config.toml
intermediate_size = 1280
rope_fraction = 1.0
bias = "all"
parallel_block = false
init_std_up = 0.0255
max_grad_norm = 0.5
MLP neurons of a small language model. Each row is named by its layer, matrix (up: input weights; down: output weights) and neuron, and shows model dimensions 0-255. Each number is 128 + 32 x the weight over its row's rms, rounded and kept within 0 to 255. Numbers have three digits each.
After each neuron's rows, "fires before" lists the tokens most often just after its 100 highest values on Wikipedia text that the model never trained on.

L19.up540:123099095081152085144088154100104112177126123097130145090130119135131098091079136139155131129121190102111121109083132134153131191110156111107148180122150174095115175162120174158125137131114163131114148157123077109164198148070085125123140145089079150127094110100164159097161082122140192130148097123077065143145102096100139152129073189102137138135068107150143124118123092081169160162142127149078147152100121110080128146111144145068074136111113147138115195170106077132126152098145158148166126180138121128101174114135195157034086037176079219153117148147156095102075125131104116139076154193077202143096123109048119114085165130087109116144079122137147137148172118105148116147207126108198089154111119100135163165129141113113071145069127081111120138177160120141084135141108158
L19.down540:153164199107142141119155171025152141115122098118094068133129073125167119124133119141120174086108072091123128137208118147066143126138113177136102119124123125093056156103135176111141139158161131140191145132162142213089089154103122129174091113102111180119094169107152136075164162097183167105143185124146077104134142166132104142157162138106113124129151128135100182144138163087066145156134160134142158152106202108142105147133196091137207183113082084177187117116161111139085113079094088170092160091110120164133136105076087130089157189136166157098144130132121098107170133141092068099123076116096128133147152134156136138101156150131098155131185116123096106136123149152075104090145178093131110139130116112131117121087105086093171194103133087139115131101097141132077132129088130
fires before: "s", "t", " the"

L11.up739:125110133076097100142170126126154124170176159091133096100137101089179193146152128110135140086155142172139089094139148124116152078148102077098119216146144141146078105139134190137083023133131112136084144121111126108135095152143126157087129126172148157137123116192086161120179131174126158071127136135071155062180096089162131148081109186163099141115106088137120069126097178125101122196087148178122118081149190140184147156135124136053099103108093106097133208123113062070105129132086165117087112117155105115118186114126145110150137131117116101132132123079130099144098133115153061153169151145096105060138097104067183091152119111107120126081144136156170118146130153125138095141070101100128116135118148149125137143105066150115125089104108140094147087114190130185154144127101138
L11.down739:158122112158122126140080100103132195133149106126123159121167070121145122138149124135099148202114087119151142159137129132117167127169153132124132107118117144087089041176139185148123114127132129073102121104099092125080128134073110151079082093148101149147150134140090171182060108126097140126139129143093144151110185139096125105144139158141123113077147117112104084126092195098137143130119129118148174141161102136172154135117134143119160141119102105105117090133129119157109164125107119153089140175145047255108124097109086105114148117088113147150145092098123137169067130143109107106151161079122104083173146161148135087111121154146152180110128100094144160189122157088073154164111154086092090132155172115166078148105122155121127105092129115157163148073111168168138104105151130
fires before: "s", "mi", "par", "as", "c", "it"

L13.up153:105144124132129107124118172160139133118126126114101118154074125112137094119079121137100120158128140130170107116140126125053141139078174121135168133095111150131059156137109129125107096000187148163067127129119116148140171182057099093124131091102133174104070156175074132108144129134086108077134110100121103132142125104110096178170134123150147160138160104196185135153092133083125111159134127073126113102161101148096099199122120122104105120138141127112135154150084109150138069103124190106106066158140139130171120110148104102125111104130115167129128166067120079113102112095123087165103106183183134062174153133096096118132138199118131150181116139186138125128142141111117121128119095058149102116129113110189167130091148170076138081153148197108113071182103069155121169065144125
L13.down153:090154141138164129097117113157157140137128153129162141129203155167126117184194152110130121118143119094075116121165110173141132096148161090069109071090111133103144105163129119068153137142141168138104082162097202088104087088170132182132158166133114062113113113099094134139169150117100091124164139143129113108073137153159157108104110136113123208148127090108084112184098144139147142088165097101118149111099110119186110085170119107153136114127155095041154134188125135096072149175118123153145127122056110160141128118092108099083193154115142144183192148200111098088140160123092130171179145135132120170185137154155114123096150101221165082090135096208175103171132128146058137102081099142125175069154147176129150109063177110138145110138165161122149169084152110092133125162101152
fires before: "s", " of", "point", "age"

L19.up1163:156148171089156170132125211086140124153097106160082139096164165133149104129152169121116097032156153105144057113149127071104105148061182105162140153152128191205094142131084105074150093107155116156117125111122107138114139110123092093138064148145184108139124130131085109127178160116103152073126144122124144099085113107183137115144155137141175140128114120075158103131166172113112131125158125109123101149137117169102125138145122074138107147147157151109082107192160159107151076091084106086173130121178126114118186140127157111162131117149129120131113116176152165082156110131092105067140114100120124133111175094099131171116155118114139148126129053115161143143134101156115122129177046129134189156072138092109150118106122134124138109135124167171114101082122142111117140108131150
L19.down1163:154122144123126109134168175104114137098147114091126116127190094182110174078113162065126116140114094187082138115137087144147101081080106165120100136122120140090064070167121109180103148065138136113161178208186209161163119080100086229148146115145130105096141166101137119065136149148113127127101131151091149100176120134162107153145175099142131140181130146094092141156076117151140119070147162097077085143134135169125112108121130091134096110119057138084143134133097118082113194135108159100159121164147091042144137102150066154126112143179084053149071147097087116120088111131105136112143085150123105117070141162162142127077110105141152182106086171101133181164132092130141139129132201104136095104112152154117107091112120143129131137175062104150164154138101145223162094133165084
fires before: "%", ")", " (", ".", " "

L13.up1019:174057155122142134206144212115106065107135110126142164160134169115143118114152146063183142081165152147142111126081121162119128129129113099184102167096140186119095108128104176103156118124112086179113138096147135075123076108084110111132122106162155122150128092102093129137127066149180143074178136147091164148111086141097104149162110121132153107133139114097107114111138153083105167140102126172125153118086099146137100112137106120189141099095076120107117154094054105125192148162099158126141115134168186122143158095021124114157112082140159142121178153097114080148201128150161132148183161141114125106165153142085068186157139204119137134136144151108105165139111124160122142201129098106106169106091153192070119121084177141113108108146144162190147107090131117136141146146131151
L13.down1019:127124070148112142159138158116159109122158134137149090148170161150142096096098142124161152172113162087125130121125053110154125108123154127102171125121021183148094153165138135089086175133140124132063138161179105153163089159185111184155075165081154128131104134195127153127149136108084095154085185133082144102101117117156186107073113128098126100140121113146107176154092127154069127121119090107082156114126124080176160177143135136115095107071083123108131170128088074154124158104111091156090092118132163084116107185092110048112134085129159176101090149099129106148083107156130111163132119079129133126116126099094191134092154183134093161160155173103151121208132213120170154134109070117187099142158147129082107100113130087158157103112137143132119204168117119143152164072085160
fires before: "s", " –", "ry"

L21.up1244:196087096170155130111133106154136196148096119133144159125094126123127119161108100138144114143161159119137100113104141155144098075140120182073119118100101136124120130090052155109085093077122142131124180114127107126105161144099143167081066163094181109148090125162140062094067176160116137114162109086134108133107139147051090097142144151135168135146156093100146146178101151100148131186150099079139081099132180152105158097140130064104116106108089086132084119126118139096156143158112151157085134138226114089067133094069152123088102129148171075133083110157168086105145147141171149107166119170143124181144159165161133144066097133111114127158181133139077152181154171107101139209143115107109146147080109177139110155121084105104152110126173184128065085126107072182116132117171246
L21.down1244:187091135104137101151143097125169123135138160114058150153073168156164155082108158136163060149136110157162112070146097170138119141165140161114117079092108118174106101133134164031097125116130170119127132120121194136070059093084119111084108152154081146100123151105102140107083137141136161092144188154149083051151098141084086116150129112163126130103097123168109129064131148117104121150061098158135108112113094074086147136090073197144145086045127146131089132134150139065174116112154125095101137142160063178142179100161154114210076112171147120142143139091118119139187109108141120141156185161147138155145106194137154097098109116157158155139120139186053104096129119094136162122149105091166146175142113107221133169124210169067168163160114132119139148111109131132168100066137192
fires before: "s", "un", "ing", "b", "ub"

L11.up758:141126154120131132140113103160157206139188127121144171112138122194133031154133172126130104110078122112115058140092171141085169133102138144120137098067141132199170162128117123084154108168154133081105139119085119123146088096126095113162130093097203108109109114115104113173135058123148114106137127098112100113115112109119100131152125169127148188081116067082098104159089115154123171154160112130110133118115132149126171121116160110156112111142118141087140110136090147114132132094116108118164180128145100101097124042036130090095133126152104083144177118093094160125121128175168098089103097162078138080189118126111133140115129188166096156166134148100119143178108235129182168106153110123129174156168136203129084101160123177092144050135141133145128116181115114119076154138138178
L11.down758:133155154161147106158096119122200172191117130126075104180146105140091110150066123160118148189133138090130155090168145100127098127097127101113137114155113160234114136135117101175091141107174133105099078163152123140111073070085152168137107117105110106110112120135123114054142170115152120129156132135147106134107092129118152144125150113106133122157092124141018124133113092141090117145157134125135090152084123126168118118152164077165065066173117157123150076106154108105118190095119151119159091092145085111110066122136144111116180129114141124109099180141124090086095114196111119127111140098124097142066105061145168128134163187141129113129170185091176086156164221145176163138143142156135070148162097131138157051162176152138144140140063148129123187130113091105158144152153159
fires before: "al", "et", "pp", "s", "er"

L13.up437:140111087085076131176107180141128179107103186086125130100162186133110105112140155116126120143160109067104121083152119114110147129066140110152116129111195145183138145146118131091122060164174103165040096125173124118169128126087125077099136093125140163114161141145074146094124118136112085086131077141121128092152101144165146114093098130154128184100084113112144068162156066113136145109113090117123090109124050113100116160073139163080101130156086195097141122085113096169139106102100101088101123154172107120139137130102130173142096126141137073150144123133141154137068106151126122152109077200142153108179139175120084091149147159126069118166091109125095086102155161135138074101159139113155104083123148153105136142084138197121141125189111132149117155147153099163164207084155128
L13.down437:106097118149104128135140132104147111182130135091192150112143124118168123180112106110114108094156069140072147076111123126128076138114146137142061202137152082138112112088129151165104078139174104101085118108134148178135134136148090150048114116137116165174079105161107125105094069135132138164165187091124110124092144146095072116128121162163162109137159138081108160101184099125091120141112103143175101170155170121128110147114161105204151086162157117146111131211139104146173121091135139151163115148127139090192154156130081053194109119066103153165155205170068137123101105144129122173106139117142095095117095166113152158156093129067122131061161161093111153190143124146130063123128190094133134158092103137113160100113106114178154094184160099141130118255134161080168155124059079
fires before: "00", "50", " (", "f", "x", "bit"

L11.up1258:183093168117139167115150156121120159093114159109070116114088155179126144064142172111067123095133182136155094081044164127097184108123172136154138116159123138115159113120161112082113106117184170121091139137150133142076122121128146109082155098148116078156175139057126172081147117099150169120138089111163107055177109127101161093092166140134120122140091099120129086120116167187110129066127160208141122118164117084148148157150125114130117082128138114134141096184166111139133089129165073086091141150146093111111150137165149126140104100161114116195140119111157099119151106106105109160115102168175118141120166168141132134084172138118103159177107120089139149135151129132167169116164104130149097184113153097140067086105102106128131137165119178113086107071173102136174158107110168
L11.down1258:083081129149072082157153119089108137148154151129131138095106061156123143136106187170129128129138076093071118169161130165141151113191149105131147117110108095150165163094170119060125085145142089115152163131130142177122133130129183203158104086108130134147072130110095123111110131151130115083102213075133126133151108113094061145124106118116075148140119173122141167123115056121101147095099210153179082152124087098133181157156109195189094128119131110119112146105136118132184134159075134129160138126140067139140110146102053178206090110120077098088104140188167106136108119128092128123154177144137149101164110137144194153149135079135180136104125090113112112152088110175080100101104098114139152097142097144186110108092107163197133094119112160104147153149191100115093197066141148
fires before: "-", ")", " (", "50", "00"

L13.up995:099159134103159146172089184141141126189109137129117049169166153085187135102110089143130130148107060181142133099148143142057128147124095134099124114121149208062145189139057176121112120089124185125095188090123098139103116138122093177099149153152192085139116101191114143090152062149139128145161103123067133127098119127118146138132059149118125156145105118106128097133106113149122071175123169122110110101070152124115197104137114138134155128105057169116126136141122128175149079113071129114113058102177159108087162112150162146093119182132144071146082123018148094117154136120148115135124133167151191132133106152147150157115085148087170156128137109083067119122191129075136066120134103120182129055131164138155122108113091092169179121139124114089112182163151102121120106093162127
L13.down995:130127153103093102087175129109159147151146127109143133138153151118124129131116123090198126154107161156108075079159137082169119123142106130073120121148180214127128096168096144113095151144142123146119142119130192141108137131098073120129164155127177107207146073150127052133180134139038151138153041099044155127197139105158118119112087137080096144115115129142092127131107165124119110198093124128077091109091101115063205169167153097155088117136122159152139121117142124114140100166058129109103152138111131204099178105170114152135133138114103123111094172083165140070130158097133089129075116182149130149188149118089123186098189161047110157153152129092104130069137147081150158142176129149153164143165117128135199108144137167156107079179178137143167105105091133094082123115165124
fires before: "\n"

L18.up940:139110139103123107160154144168110081175140092128108150103132170122077063138145107147125124094143158090133050143130106168108138129124120159097158124144146113137150110167071182105143133132178120156111107136141149149090185105139165138071174162092209130114106103159116125086096121155085160100112116119161092114084091127139153127135160136128150179115095113093136069146096112111134171123111137094127120084096119116169164186163088141106097165113128064054083111138152167102135130128138102178094097126144103107126118116099097151095104178132166109175161112126186157111135136156204125168051112215141062129184107083096107191101123151174098142120225116114193118143131112073122052162190076088136164122121169133138149150114123109149157098096178155185087119110163086177114154088123118
L18.down940:127209177138120113155138122106097102146111146080085116147123167172140131140098086131082112129132112115170142107098083200103131089126124105121153106112103136183132107135122127149123089106167178118177174103167106149115153122176133173141154092125083121149117143096158150085104154097154142150119077115166156167105074147167147138149121114106118159160177106115097132119078050113128155132151139153140176195112145157132058165139141185166145150116110113143158121144111083127146129092158143107071093126115093146135071203179128184056128156127167217113123091090088116141148173151186047146139155165105050104107083086171162136113123189152159107092147127118145089145123085157133142161115096074095133124145041125109153112178178063096159127073126121056173094171125112198178129115104104
fires before: "s", ":", "e", "ed", "ing"

L10.up601:175153079106189101125202144130195077059090112104158095191091131141168159143097131112186060153136162100150127134115100103121095064112137149137126147115133082158099125068055136111151077102153154075102144119148115149094146153144111142135126057151110148131088185170127131112121091139170084078078107190132127106150118111108168159139156148173196109091102156144130127211115139101111141151129039170185073077130116096099088080151131137155091128072152080069134133116123166114110066109119125115099132159104137132103184101100123098106078205107144136157146120093159070141170168125107130108128168159109243104176102121115122122141066138110140182199109127174047151080150128129131094134133092097144115077134093169148143152116144128102156153156151172143093120116162115117138164144118167
L10.down601:136110154154114063087118116140099068148106105128160135153097125137134127144088189172185067091126117095159092120157073125113117116093155104130155130137117119082139158103094157121122110132143122042108087148161153134106158147145108124140168146151108141110141134175125130199135120129127054149121080132156148086169126061144112162132123138128142031120119147128096159117097119128096155128093137177147114115107105140164058131151145166113132197074128124138106138146184129147099092161157112175161178113131082115132170138170080113141059159103139150124148094127132129164161144124108143111110145118103110156117082103121167150117090100150137229136139145140107142111170118130129112113115097157092141044170082082159100109121117203081136160104109173096118143065099109159121133175171174
fires before: "s", " the", " of", " a", " well"

L13.up450:189121089136104167192090139144157124130173148137089115198153145129144102113128152135214147137149117100173068130047138112112118148096108126093195123118144148121114129127119156126145135107112144146150103157146145149175142118040134130174123128132140129187125090125113080075119058187124124117130174111076111132157083114110135119108128130110177182063103083107084091144096142135119123168087107137100172148105137131156187169110127116140099143114106135158175184167104140151139094183059145089169143109170149108104151023134161103083167107169127076140114133124146075113092115080175097108051115179150162103166128196142152117093087143156146195154161142140099086117120123144144113142190127099128122059094199140120103118164125102122094114117156090165152105206180116141088099096107106
L13.down450:103136117127147170101164119099118153148121172131118170113174115101142130144155095138109089110129114140096119100160124103141111164098126131106096122188130135167098091075129077145160160089157151099139110107152144103119156125136094090124148098111118128151136118140134138121128122075074087128122130103098153129133116104126139138147126132064086162098129116152115184115077121141127145121122131108082161135114101125156132157088182133132143164118182125147124168153133116149094056127096082097143088108166149255080126170067123154161188119117148107128087156121134167123135144125122124098175098149173092101104135133141082157122053149192081152217108167149108094091111124145128123146162138120087091177152124107077166089130156110101101143099183150109194182143099136145174114110123126
fires before: "\n"

L11.up235:149136100131140203161120160137104170173155084136097127170118158053172057110098095183138125106132088133095080092090146167055139115105136149108094117133143127156132159126152123127152131106143156130101123113201107144127165131099102195143172107106167103155131103199110087148140094194144136163143146132067063140233127103126172112099115115123108158094095095111112098161125160156107182127136152091137128143131120115110109153143144115123084107148149105116131117154149100149196115071112086106139137208184140096095183071138118111135097111163105200129115142101161133112133115122182144121126105120195126096169107144157129154063139162141119157150173134113077119099150075077133107090124102082166103131146130128098106137150093118149141128155189110119082162167195056141108125136127127
L11.down235:181172145123138112079154167121158120140147118133139160203088105140168077065137151125156159069079115186117128161094136119149094125082131110147157175162155153139114144183128096114118155160123159150165101097159185137118148129168076165122123114081110167154175117185137091132169123162078104046141151082116129166064122087156117120139155147109084166121202076132096174116134159140120106162121125127134136061106101124119156094114130128142184143140142173110140134132146080159119157178145163138117146157145182189113107073090145121138146138095083081170140116126185105142115066101129059118111105149139101102114092145113115135161081111129166130175095129061091129130115129157155136110124124117101088151154151196161110147140131136136065153089106124144127134166188186190148104139180085
fires before: "\n", "ent", " As", "al", "ing", "ant"

L21.up1130:137086183155114135182144178154176148142168123113109129141123138151183121124136098139104158063131137163089170164122108132167076042131093146128117176146110178174106117130165124100149165111089106124115138113137139129191166132117105116152124105119154116159134112105175086077139171152132180163140185066024096083168102132110060125135089093052130161116116129087189125120131143090172124092141097082127068160092132112129108126127124105119123140105114145142108159146184111141168092060125116150123066162215103125137093112123200165066126117109097134148101134098115124098125176106148103172075140083107129131100120120122159153125162193114135131114166144120129115181139163134146135134113067186148084126136083190143109180104115089137126093115105147078068165097116046146127178132117070
L21.down1130:153080120181169120137127115133145105158104153124167130174125131117112172078098100190090100113140105192157112092130166031162135069128110080133127160090131141121086128114123124095080170148154091146123151142089185162188129159131130117125074071076153111102131118080160136156171157104123126156135148156066091118092164140111156123123145112102106224134097126117085115175114067084130064108089125110139116170085061116140176181113086131151122085181163180153150137133104067118104148116156078144122167146159088169149062092139164183112164116128117129177104146121152124170143121108095119110114165154074158143205126112143102121071114132142153147099118166130160139177161126117156227126114077171114218163187157130134102093145120096171152159132152135079070112082128078104165118149150113
fires before: "y", "ic", "ure", "ies"

L10.up1272:145173108153110145168196116156076145089160090157139147113106111087107142168141166098144137163111142090136152122091135165205115110067085135119036093102126171149127120096097167172138096125144117153109157153179134073189217134119163100166124102129131092090088100146131144118130150158077165120112082117111164110090169098116123148122119161162195129080078142153190115075054110147116165146136098105134153118094109156109113110125120135159076110134107179180131142113085131135168150078055146091078124119174157102125175123084106174084177127176086085097179109163142130156167201142167165151145102105150143061135123096131119131130110168094078193129100122086100183136122128097120131113160104162106107088146138098104158194101153184084077116177156138169095199161109114160166173120121126
L10.down1272:172145086101142139091098113138130135078131121104151122112160153126069126089133196146125106175103116123125127117052202145127203119148123207060119145172130169129116163219028159105149089135122134104111159105060096111135105103123120154103151090124127178172136121107117152121127180152172147175121134116162118160127083131123150156107098111138116101142072138085092172191125095162109175132085131105123151132178121162216147135079202127121143133132133176133138138106172078161097145117126137154072044078134113194140133116107087059155168157122165145126111146118124107134137113176104127112112107151096119124138102169108141156177171107118158135119088133125106099133100123190192120113192136199140167144118161091117150196154087096114091103127101148134165130145116104125121121165117130
fires before: "–", "70", "ic", " \"", "ification"

L13.up797:158126107122122127128130156128159172157210131106120123149180127072111097132187135163131118150190112148145096081092177153141133103090151120137110096128166174123150113164170141150116044149191126142058160114133158092158113102137107121134135105173172064111156152120120122082132102110105181137142090133036126073160073142139133093153139195142154165091093132153150127133085162111100106155132112120160117087157097105084177168130183159128110141095129159116133137103136127073162134145171151049077098109188081081080191150175144105111149115142112140095089126127165096118117102040098141161112125081146134125168145163158139154088173128143097115119193127087108137137141168135142103066208088200188122155120113150128096154097128138165157134133103103127128147209131079161154088086138155
L13.down797:153131158145183117092131132175093115129134213115134157121146156033109144131189147155105124089105137131184125075181150146062095098073125044158160169091129069128091171115168125174103071186105092099165226171130155182154174066143063115075092118165119150124196132142160119149040169112137120072126167064145141166145121158163102151151178168146100134146140074201121137094094129102105111150166107104133188138111086113152138133154089120129078147142089124122090117119117136103140102104128145135141127159082183214092118094103103079173115160122156092107116058088096138136179124114092138093113126092123178080172142112170114149105177095106185097129173108166138103090141102148149129162128174139143143085135129143096126155167102155190158122116107123125127181198117114095129139110129128
fires before: "d", "y", "te", "ce", "ic", "ough"

L18.up1217:119141054121104158131101115139150152150101139127119124168090177152136141138150098076158137109182158175112130122117179098135134150146124151084165069126155155096166124111135136098115053120135127099128196115117137119129150145096164136128194112051091074182137102237113098157090093125119123080133107118130174131125143063103124110117068153113141088133113153156078125177123079102164108101183119117179145094137121044130109151105137147123162090157122091100123196086121124091069096169108110099178113106105102099143155119098108147091164159156089113121162109111138140145050148062154110155144135138118156076192137130104077182150143119115114099183173142078163082092116155121134160102159133082138047137118077129109111129153128150137135148163111111108136115140153159149132146100101156
L18.down1217:125101152167128151156146146085119112132181117158182082141153127118114102125142095106079095126099153113105106086090149086144111204112163103155104211074060185108133107135174139077131143104142176142121115118154126197131083150139143127142101106190119136082147151151157158100115082151138096109099138132100159084101122154149134137113161116113140100110121136204086127128085124130070137094092150099107129175129142105148053099141130167123091162124142134142151169152157174153118090086203122136089190133142053195117117148163156120179093109143088130143139159132115094167120100110153093174062080136133191138122172118092157107110156079100108134137092111103174137122165163128112115130149079102105108193193152146091124168120121116137129098085094111165046118112082094152160079148114161
fires before: " |", "c", "tion", "e", "it", " century"

L21.up795:119087106114155181191154150114147170164176134132134156138137138113126125107122166152129124111126138118082103128095138129128166185139149189095210158181110148129091144139114110145173148130153150168116140111113107149175132125129103118181137146152144116186118091179093152033181111176118141157130176129127090112168120111154158109158062135127149134149107119134071113138107109197146135157101124128071134112139210159165129153164163111097091149109105125115188185114103112097084096133130139090131165125149122074140174094071148110072147056109105133156094148118056066096090078065144152119102170135071102079099087120126064074092194111134099169100153143181145098234092101159117094111154176132110114129102152197120167169102099137145119094160096186112114117135144144170075112138087137
L21.down795:110111118099071114135142064102116157134099095173114125054132133119096099062143173133108109127190145153169146131114161122211122104116098111051139152137157144112113168114136120174093158139156103160120181152159119107165101109116154172159160168096085118106154144136203160128164177164114147096140100150170192138156088145168135078163141102148147087139179065191182149085133165124076097136054076168214098123143111130090168119079108138124105177145163081102090158147151098082083154113114111240114118120055114197130108153059136136148188088132180114156163102113174066095158126143135181148077128144128069100223165122139153139131120092153134114154125117158097139101104120128104190133106112122137103091116124165099100164132157132123120106142122144134175111130074104129159128150128120
fires before: "s", "ice", " |", "ne", "ical", "ology"

L21.up947:136078174164137171136165134144083145096162147113117101172119119151096182147166141117123101080137111145143152158124068112063100169079134111108115124101129134105126136149120145142141127139151160095146109127096114080171090095093137149124145107110111076164137125183139177090077069118113139154136125099092169127107104146066146155135121149174116171142112157143127144090175170112124124145129136154137139106146143039113126156132206076154136063092124148130081114112094233068166107080122156130152131150084164082109096140155119139205067138166088175168125074139170142146113117142114179076104133158116166068170092169139135147137110115088102138133112097084132174132066114097132144123113178090125194107074117127112217157068129084161156114091133145091097142082124108153119094150139159
L21.down947:169152141133145082168149123102106135122058136145116126098108185096092054118135154175134141190127175138077093152101200144147193132152142158148175182126125095141171213128127137113088115131126130119134102147137105134188129127142145139158079167134104095113078106060151130149115132146136139163120133155106142084122076121107139093161110140107135133134144089189156153125133111091183097148132169095093116133133161171075144080131109087156139125159150117137163130095075076095095115103068077156141114088157242014176118083038108116160145144128181123085170142174146090172116141120156103114117110122094151116120122077139121133103119143119123169136126134164097133110145158124104189075081115158155079095148128079111084145136126105091113115124141145122163171145173147133207129120136112
fires before: ".", " |"

L21.up183:112101101141185137108126083172154175143119148102136179092157150138144133135098145171135161143124130029112091026110145163132104129146172149142143149158083130217133142177131119074108183132144170077120191137123134086082149151075114141072167085085111131123061088167119145116152146125160090083128156142129109162143168138118056121136107095128152138120106052119131116154143136156113122091113175151168143112116169131140100116138159073118089161098087123087129118116127186090110102135158122144161106229159126121112148172124107149070137175125102148166085114156100097079102118069132158115059138134146110118092163150077126148091143117189134186157184118109103110132118079154119107204146116095115116075135104182090118155127103149140104091144116082111120096092148125129142184141145122
L21.down183:151175128110176112135139129088112115127118122133145124089161114092100124118142093112149135088165082115094140130155122143071105097131126123139128175107151150114079116126140242168123104120124094127200099103154141113151147121096116106139106139145138149106146196153159128116102110141062145128121051166169167145054132087120071178199143089185161117168134129118120125103120115137138159159082042140081116140171050108160077187140156123164188139174148145121155098144152159124178142048179174166089122114111139194165179095139119125164161117114118137131194126124142137134129127138081113121140154134103094152187082110135166164090141151107056098114117143151105124163086185133077142127110075102128161114156098130107124187085178089143165138158159081133108161102121124137112136090171179
fires before: "s"

L18.up257:131086146100133093136118156160195121063111179140134114119118183146173116176091149155095127123168159132122114182144142162187107166126129140048122092117077159089072191144147148126100149143166146141094131126212068127116203131125140143205144013123146096111071094131102143107119124154095148069150151099117131045115084099147093088182076167176086100086177082134156095098130153120166121106150152128125153067111127142196165117099170129141069137112139135134160126139156137180062097118112111154095069136103108109108089148114105125155122094150142104169112096124110147173122127117115108142152149154098207066139119132068111098124149107088093167106147109163122150151097168108164086097154110200151104121144110158119122141132121104121067142100083164168112128157073195173078135127115118
L18.down257:114184117103149123093154105134032121158189132153171073129111103148135168101102169098175141146080142121156226121119187148174134113137085124154143110173156074066109133118162102147137172088138124116102128084069058120081133126171091124119111106153142120150198122119147121097134170122177127129118188133138157129157153086103186074148144146105068196160115138111138051126132170102186080190159122126072111123098113145146143184116124171153110120147123133079155168101156086158117083107163131114194137083136129136094137162133133108108095076105115165215116153059168133080118162112132151126119099135125117153164095120123083141078123097163130104133133138128145170098123127103100100092149110126109189153145071096104166155158131145122149147119135099106159147134048060147135119100114070
fires before: " |", " the", " of", " to", " a"

L21.up406:117073181083149090129148150145103127093106160139097150122084123136091124137080142173132146140109173091159117172147139125164130190138168148130123231150081133169077135147083152105165170143082177114152195057135124091086160142083178065087162135134129128120077085140081117059125055142131165116126167164143099130134085123126176108175134099154143133118118144105131083131150117082144147184140149180114117131056105132096064136125162150086074149111128165078173168109112164101121147126075089137120074138165149100086102120121119156114072112132112070158130096154135104059114181142088164211118107092156118111108165117113099127097178115130192144117171118122119115178103110110108110176144147109111146161109126161139112089144123143103089120206109148100111123144206118121090152150086157
L21.down406:111132104094117206132139188065124078131189143168106139080131137136094141102105140168160131163184093110136189097083128098110176130114149125117206120122095112072050082158160110130112114146134134119195115083120113096146126145183159130085108157084150127090152150176167122100101117146080165091067116096155139119120123113149108041176174118137189111092163129130157124110131118125157168132116100208079117130178161128175203159166082146125161138043071096100115118148138167096152079146077114127111180122117114155198072124160094124102103100157087112146147168132142070088132123082120141131129200099090133169124090105142122108105120125127182171167102108148082176101132092114132133119105095082139102108155172135089102113064064136177144084099138150188157138165061144153144092104136073
fires before: "s", " re", " the"

L13.up227:122126117152105143193099117198139155153163090166092109143092138099155107159121141129140141138116165128124138135053114137107157154112121122103152122086084106169100097064125164093135074115132100140141128199119183153128173034108120150126136120110128152137134174138162064159099071139120148121174105134115120109117164070121094133109132073150133124060146127079166088094106138128160099125101127151132121081148062125086169143135148104138073106185137097090071105120106067112090122172129122081153104186141128096127147128096182083074107156105152125074076163083190160149159150075129146118168070129165188118177095125116099111100141216131107126189125126118060117123125121149174098085097145143067129164094142190156162180101141114114141149103196152157086154113176098164130165044148134
L13.down227:181141140087125100171047130102110179158182049175108159121145187161050091154116178107054166103106106173137100120107138166146169143139141132144150136120181139092134095146108132111110160107119144086057104081071171137134185134167147167086125169104114156098101093085145067113143074122117188103111106159096120102138124149129136138162135068123123189112096139151166090128144130194141118153136194087051167168147096123068095101073139123099141130109177122178104101107067153144130192103125130152107124088092075122150139164100122122106148170120118166148115096197080121131163154137148130101093159147132089103103127095066105162139127132117125132172104122087160139108116108131119129142162171078079173074103120185122106153192068182138089094166073139126142130118130089114124107141147125
fires before: "–", " States", "70", "son", " Pla", " Kingdom"

L10.up1096:151063135119166113110166191101066118144208092115174116062104135056112065183114138123118144155130156136105100145016150137115097137088097154132202102063121115117089153175085163087130089105197154170113133118134066141102132144123148138089146105105144124104130126160180141140141155118142158080173080125169108094100092093156098110206118185174111154093117110141163109092154183184131148135146102104127146081157108116133124156157142136089096153124096100112130105134092138160146140112139162096115125106176088110128145163137099091119124110187118080065090112131116115145112134159085160098137073104080104079142138094084123110103168157101154187152131073142089092164140158061105090164177113096154084184105097166143136171131046116137084173104215112162099099142097100182085154128131139
L10.down1096:180171141139109055190186129131143124083080106108126128125118099105126130129082117134114087080147111137107107083145191113166108145143067110190078137128149092079146112149092109153136114138100056111116072122082150121124154163097122128090086093157131125115191110137157136136137096131088161161118104121144171143136119177124169146131126119177204123102092101127157154114197126199153130125088068124055124090107143135136075105147089153162176075097106155132113144120148070068082119174186168142153162144124111126103117185089120113193147118120122135095169122123120099102137090180122134045149144070139128148118137115116148186199135082140138142100107149184145108102138104060151169142087107078143145165115144105098139127117105128133128204165183112141109159175114170108103062109146118
fires before: "s", " of", "ize", " –", " a", ":"